Part of a small language model's weights: no biases in attention or MLP.
MLP neurons of a small language model. Each row is named by its layer, matrix (gate and up: input weights; down: output weights) and neuron, and shows model dimensions 144-399. Each number is 500 + 25 x the weight over its row's rms, rounded and kept within 0 to 999. Numbers have three digits each. A neuron's up and down rows have the sign that makes its largest values positive.
After each neuron's rows, "fires on" lists the tokens most often at its 100 highest values on Wikipedia text that the model never trained on.

L4.gate218:504512528524447475504483492494465483506458516518504490559521482503501494507510483475495461529498464521501448496557513460504519533514498524453498551457505479493513497525502490480522534474533485530511514530501462482469473476467471500529503510479497505542524479510534516498528482524497511506511433491469486516496506498513491475519486501497466510482497474551486498523513449450498492535511533527526511489532524526474466491476542465510497520495528548522494504503484490491516493513453516525498498498528548447442445550500478512533520557492498526525420471483510446480507519482493457520506451468509461503497525505533499520497537520537568471526495472487473504506491485466510460485469477464483478471532509483511484479505484505478481537518508519481519467452525531499490513524478459
L4.up218:527484480507498484514512508444525530448474518502472483514550487471534453530517515492496499502513492520487517492487520491526551476508548498516517478556501466482484459505502508471478553486486530513477525485521462502469496498484514517454462510457513504511510498533499494459458506488526523528519449531469536521497461508510446504476463488510513494502458489516507521466518479517492477478491520478528494510499539504483529495508533476488503483505506482530514542494489466466472471475499537483486517548484503530491508530505514490490502550482476519472491477447581514528522513491504534519464514497478473500477508524504464531490477511514480466499490465573441518493466495468498508509453513533498523487523544530494432466515508468494501491554471521509516534509507448513479488508476486
L4.down218:522499504511502532476464482518495514453486517496454495481505514482510505501471499528501502505523522462486511496498510503528523520538497487475450511412497571518505494473464506496527500472494522538497481493516535510488531498468456505488525558522484506478516479517506529495493502500491480519525502472503510501492552453479488480534493514499517489459476473501524513501534520465495490485474497518471491437543511493452512497483501460545540525528461499458488518503484495530516519498525496473520501490535516523525448505498458537517525469446544549476485514533501470493500520462488523514490501485513500558517519537488491506528485484506513492450518499490448523488473472486496498484483510466474493516497522476491514517510536495500491474500475498496491509499459527450501518529512561
fires on: " as", " by", " to", " in", ":", " on"

L4.gate903:449533525514478494527537513494479538509480482516539459508491484493502518499488545512506547471504493509501464517484502505441539479485498518481483492541524545507481516508497498532502505539516432492493489503433513492510491523484522449482487464471544510528506490492505516505515497534454532475526519502483482454508526500497482480494533492455486483476484483575514473503512469467475520535497496464484478519533475491542498458512494475547558493502513465472438462495488469501472460511503518537468488499489483540497531473567484440486497496503458512492524496526497543477510481497520508475531501506504511516476480493544483482534473532481473495547464542502454479479502519499522491494502515473494480512490542461504504495508471573464496502497516554504518548530539486491484517533449493
L4.up903:505475538522520483499490519487483517520517522479509484475473520551510507506473506535521500525496524476453502491527474488517529485481505541482483517524523487518505553533499457548521511472481489506515493467528490518515514509521492510468510482549497549456496496481533510514516544463491541514485516507514466467483492513486523466538506535534477527513531492516467465511528493516487535494531542506512486529491486515493493500508503507476532521509488481481486462506506438550502521452472545480460538493456467534463540518523440462475533509528509512500534542524525562535521454481527493476497538515497497512531467502528472511537517537492487533493486480510490503513527494539502481508470496496503526476469466514517494500508536501484506470484537532447504482506515506496499475478485492
L4.down903:542507470532519492558503518525524482511457483499501473496511518481458527555503503503498505532447502446470538484520520510533470559478493515509534514473472463548488510475541554527509491505504496509472505465494487477496538502484499563469508474524535496502513455479522508492509495532537497505503503494535482511484516511475466524467526463485496522487466496535458467451496521490487528510533504516495485509459508462472487462485504545514526520527508526459502474497495507523505517498470529486477506502491499532487510525508508515513551487523453537474481532497491508519517503497526435482504452543489521504483498494462519503550472476467492551502524487459492451492484516457510480529506507466518501502500458504525481477495484477483502507525467493488523539527529492472480461508483511
fires on: "s", "ball", "er", "ing", "ker", "cing"

L2.gate128:503485534490508515462530506476517495461511487472529521532480483505527484469519468492521534528511480507497515508482504508536499499499513481501439449457523501544504527538498487428515492495474509514521485523525496452461559473508487523498522492461519535453503519504488489509505472486475494475517546503497490523520483500473473535494484509487483466511494511507484514529507508480474505470508507495501500519523497479511489481476483525504503481479506520488492505514536500461499452499467520518498547470486501479490521467498498511512469483471509500513554483484499496493542511512494449491494535448472543543491509509489484492470496504477476495488485505475531512531533500434487469525549542537499530494455509506494494500502473430538436502476473516540522489486468503518497488508473491
L2.up128:526533540522466479465501500507504517483506481481521546503458446502477490506511473474533511526486528478569510520480508461499523468510523491528461480508520528522517531503513522469488475536463532511511506473471530475490508540476470514492499506519507480493480527477534528467537536504520532486506491488510534521517519493481514521507488528489518515569496495499465523466502512482443544506486518513452503473519484513524524528487497495477508476505500493508515538481537486438515489489492512478495528507511505461489521479497519488500459492498493528518507516500498492487477530538510462522507508507483531510471482535481534508449486487524504555554474488491548508462491477507502486483547509519516500504476571510487447498507485494522484466472469522488526484501498463500512476506487534
L2.down128:494509517498514475490501510511514470505515512501511530457485441503562534508475512471518479487473552472528488507486436522465525482511541496502490456547501540509572486509534473438464495486467493482521529504502531481499501524500516504498486476478520474479498490514465528474547538515470537498509489489506524498464502511466484516498535525487527494533446516546473503491501489520496539437512490520514520477478464533478538483518482502476463450522446487510529516511505521519513473470490509470481498504534490507491497500528557490498486473543500507521509525487503471543466529531472482493512523492513464553458505529510478519514522524533521507484463506531513473441487497514519499507526463497481508500480492526530461476539465509487480475493462508503480497483522470502566506545494479
fires on: " ("

L4.gate224:513514503501519491534486458514488475530514474512496498497450497464526506509534525505511541470545485456468503513520492495516501503493514482504534469496501485486506477523485515455465483496494514509506527492471527470533521489486520483551532546490511470491533491498510457478526515515477507450470448531529533493499540503491523487499520516512515476498500509517475510527497445504493496510517517535496502496446494552473486464529504490550519485516504531481498528496509489532537497493521523467540495476501446496452547491547524502491481499527509495521477503463510511500467465494521525479509478565511547550496524500438482498544504490487509524518491517497482462488569524516483538503521494486544482491549553461471469486442515505470480480478477493501503512529519518494528513522524500
L4.up224:506514493527521475508515461480471466528513534542532526532480499486466496483490511484526511533530528479489531496550560489493493499502514477486539501478470533518462522559494473461485513525498473514510526477518526498501487501478471469526531556551472459500495514449496484518511479488545465457512437498494518461502514505510516487479487503478486480477489516490460519466481487492471461504506511524505524517497480499517476473505470512523518486494452468443506503495503476493496481535513493510509490524515460549537499497506503538495507499465485475509498502420488497492486479472520517481523494547517490560524538519495544456520506482513527518543495505540467483546523506456501529511507475489489490494520552506502450457458501521478542461507464492486496517542495511485500529532482476
L4.down224:506505521534511542516513475481524488494514494514490471491519471496521497500481490540514486528513495485461498489505522474511482537500506481514514519564469510503459569548507463492557518514504491473520526490529532500508503504486478481530505524517460461498512503465480526498525521482480486471515510485515519455471536476496544522508502525486511515489485480472442504495476496541451501524483566481514518464483486497490497493490543482487508499484496450475459471503459503518539484478501496501564443503526500483483477477480516526522473490480496480509523550505523499487458497569518529498526477521467490507512475507453526473517501533488509512542506488460453496477459517454530454496528508495485461466530494500532471545474546486497536466506497525489501521471498505513504515530520446
fires on: " ("

L2.gate1187:506471507520470513493483529482480524437522524522502526523464499505534493531511491508539507548478524459535500477515491530493552476464544485517489476511528477482514498528478457499495500492499465499470474506447494492526523489491471486505517514479493504519472443480514482494507502511492544480490511529495500545566509476487466503468524524506476484486532507524522523512521522487473498500489529484550500501466474480537530465460516486521545540501522460501505507508478503506522484462492500512484468497499462532515488491505515495504539525545471487473504508471501550504531496509528513483504479478509559512540489465460498479543507497522482547499482554486507456500509513520507483519488473493469497504512513507557489508515482517496528485522530512466493542556496485516479509509513541
L2.up1187:451538517526504485467534528559489551451539582467499506487460503514520506500477458523486491534496505466534534531477484527544494494485499476490487495478496495512539537528471472532470465464528481522516490512484485500501517472483486499544524523498499485500502516485511523518510489527524515497477525510462458487534490497528474517501504530482530479490516529522499517496549504511477537518465511489537505480521509463495504468462500517505504519507554470507508509485514494522509489501499511496487472516510464532523488526518485481490507512535507513508484492526508547491510495453489500470533493495520549528501462563488521537512509484556475514516475527498469494522494489512494508491519515498482452484516464485521497516492512486507476474547496499531493487550506462471496487482519517
L2.down1187:486464510525513496486479513518467518469498522509477516482489483514499522507505481505499496523508518501485523523455473519469484485448481537457522551498499496459515541454511549510458492495529535510497504555510488466496516516464492484471502525512482504521524481495491527516489510533511498495523479545446491495503492446505467528426463499465521512501488517497501519468500517518479502498523469444515528521481482504469485496477535526488518463496532491433489464543489500522519451463493460532498504503490449556527489506507468517531540503513482496488511514473475496516499521504535495512576509521469529518471484535479493534501481510501530519498462535478512514509507489506512493485494500492513482521586521443527487509497545468499500477502520525473499521533511572482524489502507537
fires on: "ball", "er", "ker", "nis", " football"

L4.gate822:529541542531498488485502495491501485493517472509525497474461486512528480513550527457530497568497458498532581558487504512431491519536521531529500527525501499516503476507475496480525510482489473499517465478452522523471494489540490484479550536514521475517482465540515485517504490500517514491449479517506506541495472488470490518480549447468501441543499510520496470516499507524463513466505526553500507504488488459461540429526495497451447444522532463472527472515503492520480505458494513462448487472458464476545541513474539499491476480538486560476475523542517546528520494492514516490523557473514510512499510478452526500495467505513497497528457512498494480519512515502493504508520496492493497523539520489504503469492445512487515510484506457554480588449471485514470489536494530
L4.up822:496466519556508462489500501522467521512549479483510495547502499515530460470495531485483467475501488485507516467489499493540492491435479459520497498532510518505492540538483490453497529498463476531490522489454458485551498489510521471535506513519463502511531517450496466483533510531516513493515444461475528503530531498520492497496499490520485481513494502488484504483488458506441458505507519514496518519493504483527511519524526526511465494539507463473471498513487482481506547499508466527543497496489468502524476463482492474512517497445483471472495494491484526526511506502506449478531490523489467535485470492473569486481507521478479515515499529496571484468576520480486451500508488471461500490490531503520475545493500519510492480487504441496482526464478502508522519530501525
L4.down822:494527500524527484494526495508514506469500491495541495497490485563523520492510483428459479529497478486547502486492529481480518458482499536502489491541494468529470502491517478486483496467493501479516490500509505509477487485518486508508460539491514477505526491526512468487513452464503454464475467486526521461487536489458490497458510506466483448534486530527505498505518513479484505476496546506525522503484518522494519480564504545503472408544520516559504490491499480483493499493535526500513462468497465477514522510476545499517468496545504544521491463525516492521493536500505501494564492508503466522506465489505513493520521521507467521494494459461549510490504523464499463538519471484469512486492428534480507480458494485504497497465465477498476518481547513502536508531475537
fires on: " (", " |", "["

L2.gate516:470473495518511481467490463496477499501476481462522486474503483492514449479448534507529485474484451486551500514524525489521504508506512502544508474495499500479477496511474516519474522502527526487471479477537476501501505489508467499511462489477471495529481535467494500491535526465510467513498494515546480507486546460522515514479508513473514472507517477524522520478530484484521525523531497520508459496525486483504456515524528515532519542499479467477515473496467478512517492524481513519496497487495471472524503500506472482529461498484481484478512454552516543478494513574508498502464505495508508507517487513517486463498491509517474505533528521557533507514464458525505433489525498523472532449502512506545527487512528453504503443494500536510516441521461477506482540501500555
L2.up516:485440490498480476472521493499464471528517492484505481493475474514541525487500499459531490501517499472524480529487520488481491495504513491486525476536502513492486499472476496501537466471515471493509480485520480468502476529508497476513465503509474514468449483509484510489536445515519464561470495506525483502551524431560499544503497512511524449507524509531533487504454461495484530498501456525502535497491510486493465534490491460506503509455539525470509478495512521500535494476487476535572456496521479450487516520546472503529518505504496501475523479488484479521473542497523434520504486531547483492524501512505502463532489499503510504485547485496506512515517532465509443496482507505481496484522551473510509504469477548481507523496501533508507515470466500499476531489511520
L2.down516:483490523503487498504511471506509485530533535459506498487507498538563471508466539532477464487449529502526485508493496512537520507482510472472508487557484472518474478518492530513481471506541482514484501474526528490505499504489502488486488503503479495466446483496472451535531468467463512534514514482549515486505505538525519467476450477524527467490482466494565507507505487458494514504505502532500487524489522527465481478512492488500537467477501547454506494505539527459528505466511463488554497517493520501478525531511480528485487467499545509479533485502478515552527494524455450468525495527535529483457508501499467512497490546485534503477522483520486510490527472503475497486498482512557476495519423488530458482501515516486496487512533463512487502529456530466470483509493509
fires on: " of", " several", " various", " numerous", " many"

L7.gate451:529489559455490539453470496498520500517461536493500459484503496450528492518502482471480510483510525521506481548479492501497517503499528550514491468508501476542483514539496501463500474520474554535508516473509476497461510497507484501454475484498510463529475506497464490517476505524482491478510473467483492485539488550516528510517507456468497525496507433458451492505492477519510491466472474497527492473479484467474483503478538475510465479466491488506451507499502474504461515510501470505471506514527516482484515511473482499545508514516492490471539505509507516489507502524540532506536503544471510492491514481503442507479480535503491463506489501485488482503540530468501466483446496523514529512480528513492470455488486504503482513546496475536476550516517490468479496518501516
L7.up451:503495519503502559523480524518560490484489484535476511556505509524503525497485458482470524465483502496550521519458546523509536516490515525484507513504460509534563482467476497498528523537508509530497546505492422501453478497494485502458502432532451481522516527477499481488452532484490487543519530514510540499548466521506521488532465519498517511469448459462518497495512488478490483527475505505479513512496465490482500489518461503480502535507475521512440489486464465500464490512504505518532500508466482481498492515487499473470531508522486494493506526467524475528481514472535500477488475526486495477466503511501490472543533547500465502499462511525479478514487522494475501498521493522468512488495521511499449453481533492484456553502466508470518510532514517549463542529509501
L7.down451:506474504508472481506484472496492480530525506471465523488509474520504488516502508513508509488467451515545525485469485488504527469508528514486476518525497510523518494498516495523503513566537491513510540493462497492522501492498480482502507436510516465492498497476525504489544509513545486495483528459515538499500471508517526487538485504530521546497494429492445498505511515478509495498464479479489493511466457492495516552481494484484463533483527524485464421512526507468527493486515506589528530510501531473522526508484481489490508491557489501466508499509478475487480494498512495490521514493507499485496469513529549511517458521533520510535501514495484520492504510509493530474506483492508506512533482498489491473512514460489462571519506501514507484513527447521470527491469465
fires on: " at", " under", " Mont", ".", " Monte"

L8.gate750:484498525511479508487469494486539478526472511490537507542514498490499518510496487503473483483464518477485487490500499471504483483495451526459490497509517556481479489475455529513497478507499516471498489454503467535498457479509507517465465536488471485519539524522515508529539517524514490544517472490494520486516479485491465507496532487478472469532546501549498502504507472505555490471495514494424510477450554466461502486474461538497507472476461519537504499501500526524499511526500476543453535494545520463472517512496484472499483533516506491457447470473502522468489513492506497507507490511500471473498484537515492478482497517502517457481496520541463496479540489477562473479513492515481549508508480523493559491518466475489507503533521539495508510527482546536504527477503538
L8.up750:503514493482513556500522518528535438557507521491493528536522503522501509522532502506491500459510512531503486551528503494503513541501491475484449484493548514514502524457526491540467441516514530518542498482482506512502555518509480468519502512522543479510483479518452510522507499501520495513498513504503518470513542531507477461521511533528482506499508510551467502460499463478491451547486483524504511480482482452485488503509499446463501485541515553515495486487481517484512515473522470486534500529479552486490489522485468502523451531533502549505525509488527491510511462536478490497528486489509501490477545479486475519507496480518533489513492483537487510535561492519506510526508515548535516547516503457474533482542514508506496495477549493512521525533498491492494495514463492
L8.down750:459511480469488518492498497505513489495500483503470514512511463509476493500532478481457482454517485512526478540496474513542525514483477505492504548504533520540518503499475489529493466550574483504534512505511486471495479499490489571524484479516534468480498475498480503508522503498493548466497492434506506513499510471533464503486483510517505508505463483486497484469474527489488452532498491514515486522482478516478477533517511549489480521480514516475446501476523506495552542491516467485528533494500539488517464500440487458517489557504514515492541466479477467476521487534488501511502519499494477470475485465531509471482524444458506478507531528478492495491571490515512532532507504465532453496494519447473512483498502490463488533508519484506509525501500475466513480537520475
fires on: ".", "ift", " Fort"

L4.gate16:509499505534470545509478513535506499483518488539524473510539492517554543502498470499504518465513515525533477480506499527501457521508468515513485487471495514540550527529543473471535446494524519510485492455478447469485485484521507521511443519461473500502482502442497501488532466509525529508506504491502491510501507505504510506534517468517505531508469465488447459519494496493514525473482477535524454501523469510515521479474501529518498490475487502501500498453445480458520532517542502530459475437509514521490473526467507525536538468490542501508540478481476493452470514532448465515471526516550540531500498467502510517483516480488467534487502468494483453491448526455506505485484524498477552495482483507512501504476506526475524531479457506489524484529464457502486513475469529
L4.up16:516498464469511539462481478486517477457476469522510491527522488490565440533473501475479511484523489479458509483514498470527500522483495472487537503527528503519512482524547486446505510492505497525505514523512524493513503505509493488531519521450498496486511527493474519522488523542499526509551538479470507514545481507482447478520517475499485533513490492525491517506533526475507508495472503493510538519485499515498451524456510501516503491477533475478496528530479491511497492474460492492464495513472483494465471513531498526481480493488456525524539495455476484479534557476462511544486517486479474517491526475519517545514503522528527537480457514532496481491518540472529484457507470468515510481453500498507515471540473523479514483480492483476451508487506478486502525481548498
L4.down16:475551491479516489504498512520508508496466484514467486525522500441483510484507501486493475500476522479496495506434533512481496477519482486504520491528492544540518505497511514482501523456523517518499506486524548495480475485514488505498513477492447476488543528521488508490514487496475519495500522427538498509465504460488489491491480509516483480544514479501508483550546488475516482518488503536492517500516484493468488527502493513509499528491556484513537507459482494510494494493520526481518463476494481456489489498518513466474510448517527539515476460490512513476476498455491453485476509516509481519501549508517505526467509499475506532492539522506492457498475510472499464497503492500466480488493520485481495525515516536496523482517517508524499498500467519463509520460508558
fires on: " he", ",", " and", " to", " by", " she"

L8.gate989:475513503551501485463530528465503536480513550491521525522488546494498560474525539465441498507530527523527489515529517490532520529519463513555507501524471510472547516540486488483491487512482455455480496540484546519505500528513561505514471479544503471501471519476506510509526480533549525490492474483441474478492446526492467501489482461516501517517463523519540454500473495516519522459456501531472478499495518477489490458457542544491519506457495447531517463515492486445513471542440523530512492516479473448500501516538494488506514512464468506526533552452471518526499490505494458455515514475534502507495469504473518488492470497475489528505542504489529449490501495495490470487479506469491493533486516444515506497500478505495518539512534551475443504533525484489518506516524486
L8.up989:494497499565525514543500509481529476501529510481493507552490496468515499509491495478482510484486512447466525523480546491522470522542502498503478533525547531449480487489450451505503502491489526527493489510497511532472517539516514508505471516491486490457499535504469534483512507483491521502539506496511464490523496471504508504548533540520484490444506525488437498528490459529447480508497503505516522510522463509470488472525494524502511504489542478483461490431466530491488475532547476507525500535495483522474501471500479526541490544514524513476473464515544448512493484492445505501515499535459532473456523531450485481491507485525467533472479477463516452507479506516518510537502529474514486508550548501483514507472516460461467491512493511511493491542512507458531514527508499
L8.down989:501507526502487500523539479529498524512512537480495514471450509461494471516480496496486542517443503519495529497515523499464496507506507495478494472536513550510468482552491465424491492537535493503525537502462488527457499559496485508473530463461447504508533497494491555510467520491508493496491494503561512456512434533520487493524501517481499517529493473511501494512546439449517509512474515485510501466509510506500483474501539472512498500493500503491487501479451544478479520488503512508536528503520491470482480508526454527501506489495525470468448454530484478497469491496501530506472497538491484551468485488506458495491474464506497522502488498556483487529500526475535504563491510493507468481492473515506528516472508494555508517494537460485479438505494508469496473509459474
fires on: ":", " |", " Am", " (", " super"

L2.gate1109:473481540475495538524511493490483532512548504475532522498496494517483487504490473548513488489517486522470501465493478528527478516516484509515491441468502491486498507494457485472501461521513487490488514450477556538489479504446506513504497521536495461516475561522496484497478485493469532483506502481536473491473483478465524518499507515495507473546523480496503542513516463467457532467491498448509481464490500498536448532489529483499514508502488510505472473484521529509500491509474487473506541496503456479520521463509491501459545495477486425510475500505513524486535507468536502510481506480531449460473498504510498483514476546519523469505515476489514497516464480507532494525492501509506523522508486495469523532492500530478531525515494517497488543490507489542483508478478470
L2.up1109:483493521470537507503484482490470463522538527516477500519513475524487484445471507455495512514505487483491483462520504480479470526501542505496527563523465470481554503557497520497548482508527515464490529508530480511521485497534513506494471473530525556537472506494494467448513484475496487500489459510539531524515554476518538509491505517465532486458523512507491509540498481495526519520495488533515517493539488500488497501529541473472492478459526479459528507475491503489511528505478518530520499499496465518458478553505497540469508485496529522538465485530454565464478517480485519475527506471541480538470509473480525522470518500476494471530467476466496483517483521525504474493481525547482509488503467469520512530499486494492518482510472505527518502512482538523534496475483521
L2.down1109:494531526434443550524491498514487493474506507520483520506532519493520481494516521545484511515493510480521512505508485496546508479524508488520466533504540527505475498513506487505477535501494491469521469504516538555532495511499504504503487520495524505521521493511467493514442480457493487500500503555535523467515524531531534508501503455509521527500481501487497530499544524522516486497514475483468471512472496561498491487494526481508524546485486505475492480483473527499486494498532482514509510514496480542553518470472497502511516465503544484513494514554454494449472510512498447464527523519517476508489492489526485536472499506449477522485476495473480505558528513504495497456473472487488514512531442487497526485508531486482492470506499520503474498531450528534499464470511516
fires on: " many", " most", " some", " early", " of", " both"

L2.gate972:500435485480488514536481531482512512454499495498487486468479531514495482465482486493512506503483506453491469510575488507465548544513528486485467530499524523514507525499493481464547489480522460515480525513468534545530515492531491500529517481510483531477536537549461509467513505503488496499523543465509513548531496539503507497504521459474474482490499480468465474459522476485474531492472488542460516507476516516518502522487516537508473493514501507473526455504485508479533464530520519459477474483515502496484533522549505483529466474508484476429473531518553500495489531502459525482493544493475555481487497561503513498522556501478477487523491473482507495444501491540515493490490493460479462499458544509518504471512510511501473545539495481542493464519482484529524528506511505
L2.up972:506561510519528477495508558537562485523510463494483526502478494512523528512482495511462496479509460476507507481493521485513516480516517482521470532518492497524514514457481512517508508515451532463497533500524502519453527519482483493501500446485478493515508486484510510524484436500512496496505533513486487511514518479522495471531513496542506458508507576492477528493477505510507494497496500527524465471491499539494491485506451535513478517470482515480491467489509522468513476467483499525515468497516493461504523469514488494497461513515477507503464522516509480527444519507518481527496490510497515477488449518488534492529471477532512425511527480547535542516517497470463504542493499506497528497484466460480538508474556483493486474491472489469494549487490473458491478528487519
L2.down972:535529476562507490520518545531483506491495506462477516506519484550502499537487519508508527481495491505511508495497486516484504472555515571524513549546509503486491530492533504537518517476504483473530536508503492521530502499530496503490524519517486524489478521533481498522470494456506483500531527466501513519487488501491420494498505486506498479472490512502462499455538524481488532465465514539513505476482498531491487463498519527505455476517506486496497534480527441485503542561496503511515513513516500534470516457506473517483475507484471524483504551540526472478491519510492506532513496489505557514499515526483486525453512501531518519530541516518504513490493507490506501468502479551527539452508477508518518532519533512500533528550487488501508500502491499511512526508455539
fires on: " \\", "\\", " are", ":", " |", "."

L7.gate794:451551554521454475511461494499472532530517537515484527521551495495506510461506511579486519538490502525527503514477490532482495512480530505471517504484511485505497476487484514516527521532527495513498502488490460508485513519504500472538464509515501423488512536566448455477510473497544498483488458522463462497513499510491497564516542534459505500527468518489521512478484543499513511522503492471454481494514531475450494470511479525497535477493511487509482493510474518508481542484510479506490483495486493495501480510481468450504501516479486502465491429490510507482459449441497531518518557486485441436516500512526515480509493502471418474517496476535485475500489483510529497490516518501482518497486489521576541526524493501486484491523487519497515464513502537493518534469503503
L7.up794:458506485491534492474491502484535498484474512505513512533501548495524515513542468537449476518483509517482539507527469526518517525511504511497472474518495500526487506485464517479509495465490503510509520476436473522477477491515471531474485528494498519503507514520476477460475471513554519524480470471542566524510538519516511537518500478550476521520524503496493515519530473503496482525518520469521466512508490504518517504503518479526513474501519548504514500526530510510495513551507460531487525534489500501486495528485516524537460476485438546475524502484528463479517465525496510497499500477501513501528524480520509522441494497522513515540497515491543469538496471530579489493436502499500458501481488469504504457488484490483532530494516524521476466494478500507523481479508494
L7.down794:449490482480514475495436490475525485445550516533498541464483495497523485458544469586452497493518517551523541510466514504521537474463482502511488485516472513530484528495464501522517484491468536450492493504466460508485456495537502507499490533502526517524474556506494497537498488511502487519473483457481531517503508514475498512513522481540514530481537498508470503528553442507502529461460507517502485522527505513495477481480513503533484495494510535485487514524521504543483513502505438534482505530501487511489461521482511500513450476483472536495515476481495486494495491486490503512496521475501496481499522468513526496503492524497497502517501462508514473537537477484507505522484489494495499453497492528477503460486512501520535512481495521531487476502476519517536489480453483
fires on: ".", "-", "'", "elt", "_"

L4.gate262:504472539500495465542451514513495481513494461492523481501466529510536503497489470518524495503500503489484491499454516474513515486509522470510503541482473517483485526469481528490509524484495467496493481496478465512509491475508474502521489498505481505518468493449493489473536498515522535520469514486507454493465521483554482526493504468498460498479487523544472511468461509566518477504500525517458471523528501527501520497555502541510520470523473493439461462527474498495500473515509506560498479477509509513525494533531496509537494462466488533477561501527487545518508488525464485476491513495542432517523507490492514445462519542511477459534497506535515512491499515552468477425501497507555471495496497494492514477511500519469494520479540528493469478491468484529511510505492473
L4.up262:472533489514556486455478486490507542491486499486447473485517491445474447535475531482545485498486482502548463503482469472529515521513524497496503492500505521530494434533523505499510497475538529466519465505534520494485506530529497503519475474485491478519474481487486493517505545478542495539496497494484486500507467530521492490464492503497517504526576483490488509486460506518483476528501541487558532501505504504507490509495509437521477538539508507484527512519515438480494517463483508522507523501489504499486492466494492504502444479510478500468495489500505486507508517489506487568487480496478481496533504541494523507507480490498430512493517526514528480517518541521492448465533514483524469492501516536489515461496524507517462486541491515479464512524461499445509462498518471
L4.down262:503549497481561456489479472533515451510486512489493533484515503485483475530424548514508481489477519477510542522485513525477531510469498484478502473510487491467476482500503473462521505511491467454518509526547527508513507540491514478498448483523488526478460548529525504535472509468473514517537493446543527494499504506516508521462511476517478475525526479496484454515489522505536533517465485517518485495470501558432496536502487454533431505472521521501522507544514541505556468485511454468509519508426516487488521506472473500455534476529547559500495497502522488540492514533505509490472478514490510513487500538492536502516516479484504483495486525486466474445489459512528519535492476507517514516489509522518499505491502476531513507552472522522523506494509500494472494493476495
fires on: " and", ",", " or", "4"

L8.gate236:516504489501518532477542502507467451489503506500457538535502518514516500469509462539512499516535436489468520531522454480483517482522472509520478520511523490488578499458479518549488506491509505494513511536521505486486513496533523505494514529434501533541512511512560478517496498508485497507469513485544490504491496478487469525436539487539467474470524522464501499494460503476499484465489485512463500492448487502475481514501499520507484485509516525532476469524474523512504511475500460489488474555496510461451554479510484491509506479497502489503542527489509490477499511527490473527488480505496497469532529516487466513484482486519496510498484445492503511497487479464531484502475489522496499539485549489506469525535491535497498500502497462500495531508496491462502531517503514
L8.up236:505492497537477501464525538515522468531543551507499492504522531520542502485478478514535455464521489491486509477475486529503487521505474497519500483480518531498517468473453523484518531491453539524489478509507502538496516520482570478528501507475508517491480494522544522540485531488475499510512517471492477536513529503459493500473488465538477475495467542456495503445479519503528467462486500482535513461514512511512490524488518528523494488535481504497484479515441504518545485485508535491503446490499458517493433515449489448513498517485526503494520481482490493535447491458499523500491454530481547496498469505459501497556545481521499480519511474502487509481495540507478467515492505530524542526477512482528507506479497475491507503493508507514511491519516549515475522499512482
L8.down236:516485547525495524452483487476537501459486520492500509492548504488514489481521510529469499449537435513482480531482466521482502495500538505540487527515491488452473423494498534513472484477527511573525526550522505541505512512490551478503520496530527503539500455527516513530467522481507515443510543490522522535473528508535490488507504502523482469461458499452513490489463500519532505475519510509491475467481516533493488498512515497491475486514514493495505470489493532514489511502467462565476486478468512507463469481478520481528479484448513475490474498475512451525487515520515508506485497502532522477503490482480515480497499524517504543511507517478523524474531530482498440453504494513511518487504514493482505551512477432503490489517494491503473520552515510552509506461504523
fires on: " |", ".", " .", "°", " and", " $"

L2.gate11:525533470503472520479501487512468497501525462484542519489503509472486520516476495498511511517497509460508494460497507482506534525460523534487515492488512488545479511465444472508501494516482479524491528533553504501498501486484558470503536506498529537500517464491482475501516491493550520453495479531518530513495534489501486482495526477478501494514540521485504491507475466480518521507486461482517516478481512515516486481513516487522524508520524483480480458510486477483531494504469504465470496482472503536498472540512458534468479519503490497512521473507497497471494515462512525496501519488431512491502506490527465466514519461550531573475522514512505495471461511517542496535515458499502482487490510524544490517494502474481529503493532470531539542515539470546523476536498480
L2.up11:526464481544503461524481525524470481542452546518485510481494482502505524521493511467494527548467492546478530493518451510467534476499503541470514458462516506531512496542441456527500519482513499513478545511501460479513561511450536493484476499528531524485522492469520538495451511524487524498524510540542513469499487478514496475526514502487498504557501543467472485526454519454490493503514517474520474539483466501539482491489488468493572481466503471507513492532538489526487483480525519501472487516517506501501484508472467490494488504500455500512508516506497505514503546532507489465475491516491545460483507486510521467473480460546499503523524535489501478474497462483474515493483516503466480521524494496474523477483535494521479506474500522489483526525531494516494488505463521
L2.down11:559537494500490509460521521510475463459493484473504493513468472481512505507486519471487501544492510483505472448496518503547526492472459537514520492492543529539490492504469447514493491530501471529524506508550519486503574488467499478463520489523564528489476506503477467506497573521474524505535467485511542471476489471537480489479519495487502497544544493497501479503476539426487513493494462463514457496464487490485527519483496489499520529448522498498505478545473483554468507513487496530508451478508533520488499498493478553466444511474469500511515458470461521516484511496464479461530484467468479537502480476495524486497511494512499527515512514481486526521493484514551497427489519511496478478511450508527478506514545475554472482505492503496508503523532521518501475513491493
fires on: "ing", "ball", "er", "cing", "ling", "s"